config = dict(
    attn_scale=0.202,
    init_std_qkv=0.0246,
    grad_clip=1.0,
    final_lr_fraction=0.0,
    batch_tokens=32768,
)
MLP neurons of a small language model. Each row is named by its layer, matrix (up: input weights; down: output weights) and neuron, and shows model dimensions 32-127. Each number is 128 + 32 x the weight over its row's rms, rounded and kept within 0 to 255. Numbers have three digits each.
After each neuron's rows, "fires after" lists the tokens most often just before its 100 highest values on Wikipedia text that the model never trained on; "fires before" lists the tokens most often just after its 100 highest values on Wikipedia text that the model never trained on.

L2.up395:104153095122116115142105111135120142192116135136103077149205167143128126089061093113140130116184116118183124123182176174072165132189120133111149081137150129161058070129224173147106190141149131146123094130141150089122118142117173130087173127154123135150122150089173142168110128000104122110
L2.down395:165108100131189126149107105099115107139092103148103131113140061082143151088120170174116135146087194116117112100094078108191174110069170124178102175131159152059131186110093132142121158186164110145137066154162096171147116118095154103149119133145137126106126122124170178170145091096139100113
fires after: ". ", ", "
fires before: "was ", "is ", "has ", "as "

L5.up25:099173152082152138052155122138109150156119127146149168136127129032134123131175140106147080129084170115053112157153135109190189161120096105074124118104104111110145168104136160092099114135135079115130167160145092151115129129210142056111146148100172099121104104089179115122135149165101152112
L5.down25:182124157111186149137124083143155114167165141137095119172159134094161115051139136095174094085114125112157153178152140163078072175127098179137094067140175121107135108139115160135068103089143139131055149088144130098073101107077153142192176141143122106146112134136151128178143191084170086081
fires after: "| ", "- ", "as "
fires before: "| ", ": ", "|", "as "

L3.up931:156086148118098165151066145094096086146138106159169109127118086125154113168103104200116124160173146098120138116090107131131120077132133151131101176160146156099132119149161164064141163200175178093094075154095067133189110154138099078139188106142086142163148170142093168184137138167104119125
L3.down931:140119160145127101085141163127121168144122127178140094174128117109139098099070177161090156085094105113165174085128128064159138104128119074152147117032085164124092098084113166160095158124142153126172138106168129147097139171062119154117071106072100132072127048133182148098110176147102123117
fires after: "|", ". "
fires before: "| ", "was ", "It ", "is "

L3.up1240:145101108101140111096123124095148102096146108161124114118148138119136119179147097114168103128124094119110118155152119140187049139159174122119082128084129155128133143088122201106217112080105173077103121184115132173139106091149117149138146093146131120153056103137142166084208124098076148166
L3.down1240:083178161179142110178136149130121157063077152081131185131148111143138153140128169168151171100169132142111105066167134050151174100123123205154163192119131117132143046117141125132115122135181122146092127124142161156142141166099114094130114103144081102098054153082086140184078121116149179157
fires after: "|"
fires before: "===", "=== ", "==", "| ", "== ", "===="

L5.up481:147147140102116108149120189090153088089189150071154054108214135154181126128123041112163051129101090132111113118103138128090104115160133164081114151167182098132181156106143153091132102127092187094149108136108108162130101156161077104141182112177125102123120099112078149196150138132117147101
L5.down481:164144106119107123142183182146130141103136214122101136046138072126163042111185082180141145128147084150099114164107151177131097116115159176117185123152158069172138124164106140126102120119178137153141118119137128123116112226061124131127157116178161140090143084140053109208140196153144113080
fires after: "| "
fires before: "| "

L2.up1063:167155085168125111168071134130129120201024127120194081181134171133111113194137080136190074191159111103113185118124093144094176138107123138101156059060127164154166131144147123109141124107163131125139136175117140136105120139156110138176181188159110142102117141075086127113097209141108179209
L2.down1063:153084186169146078160078130087151140196162132128184092137106118147137152160093105153155135124170117132125111115135189070090176060172148193109106146160086160118127149150111194129180149113103030129142096114090124107132115066096109138203116137065079129143098119149103114110111108123187107122
fires after: ") ", ", ", "), ", "and "
fires before: "a ", "an ", "the ", "is "

L9.up11:151113104105132107134123113136156171169132077180088144154159095181115119123153183127073144113142137107115123094075115104126144151127119079067078065061132187152131113138126109150087134150148175089170103128136154140147232115158184175149155150126142119086091106101035146171153092148092168073
L9.down11:155138147114098101101121153137105133157163116119130103095129158136135100145123065113089041133105068178123083120134088159147196174200095118126107120129156096167122155090159133185068122148124156129139118097136138159165143139105127127119137150079120155086166137167177123111109106159181155139
fires after: "\n", "| ", "5", "- ", ", ", "5 "
fires before: "6 ", "6", "7", "7 ", "16 "

L3.up1304:146184096152116159131137222102157115127121132191143108111190161080098200148093107122157121077103160098159133084152167114131115145181067160094160107095104145193089122150165145127135163117159112134141143127101126135188179120151134134130120134141066124082124076111136147130087181184145161154
L3.down1304:150084163179145178082171148115141077132139181143109059107087159116101159133113080147148105123156195158106090041203141094061160117074113166137142177098142156072155138134158136133138124139108102153139137134100132163114103111200139090062152127120129127151150155141108125143137101133112172155
fires after: "|"
fires before: "| "

L5.up207:133109124132154146191136165106101111189184152122135144127148137137173155168211166091145197140094137145135101165145145180109163110128143124115095125147110115141082161188145079154163150091146174111143170103100120084089109134109141168161091157113094105110097124163155147112136158181145082145
L5.down207:157192111090113150059136119137167120166164076149143160160108159128139109182226117128097145080120089101096135139152150080071155141103136126143144076167088149176145099170085160148125135140172132114111130122145160128132153103189093142160157114148115122118157173125063120084142083110146096091
fires after: ", ", "January ", "in ", "May ", "October "
fires before: "1", "7", "0", "8", "6"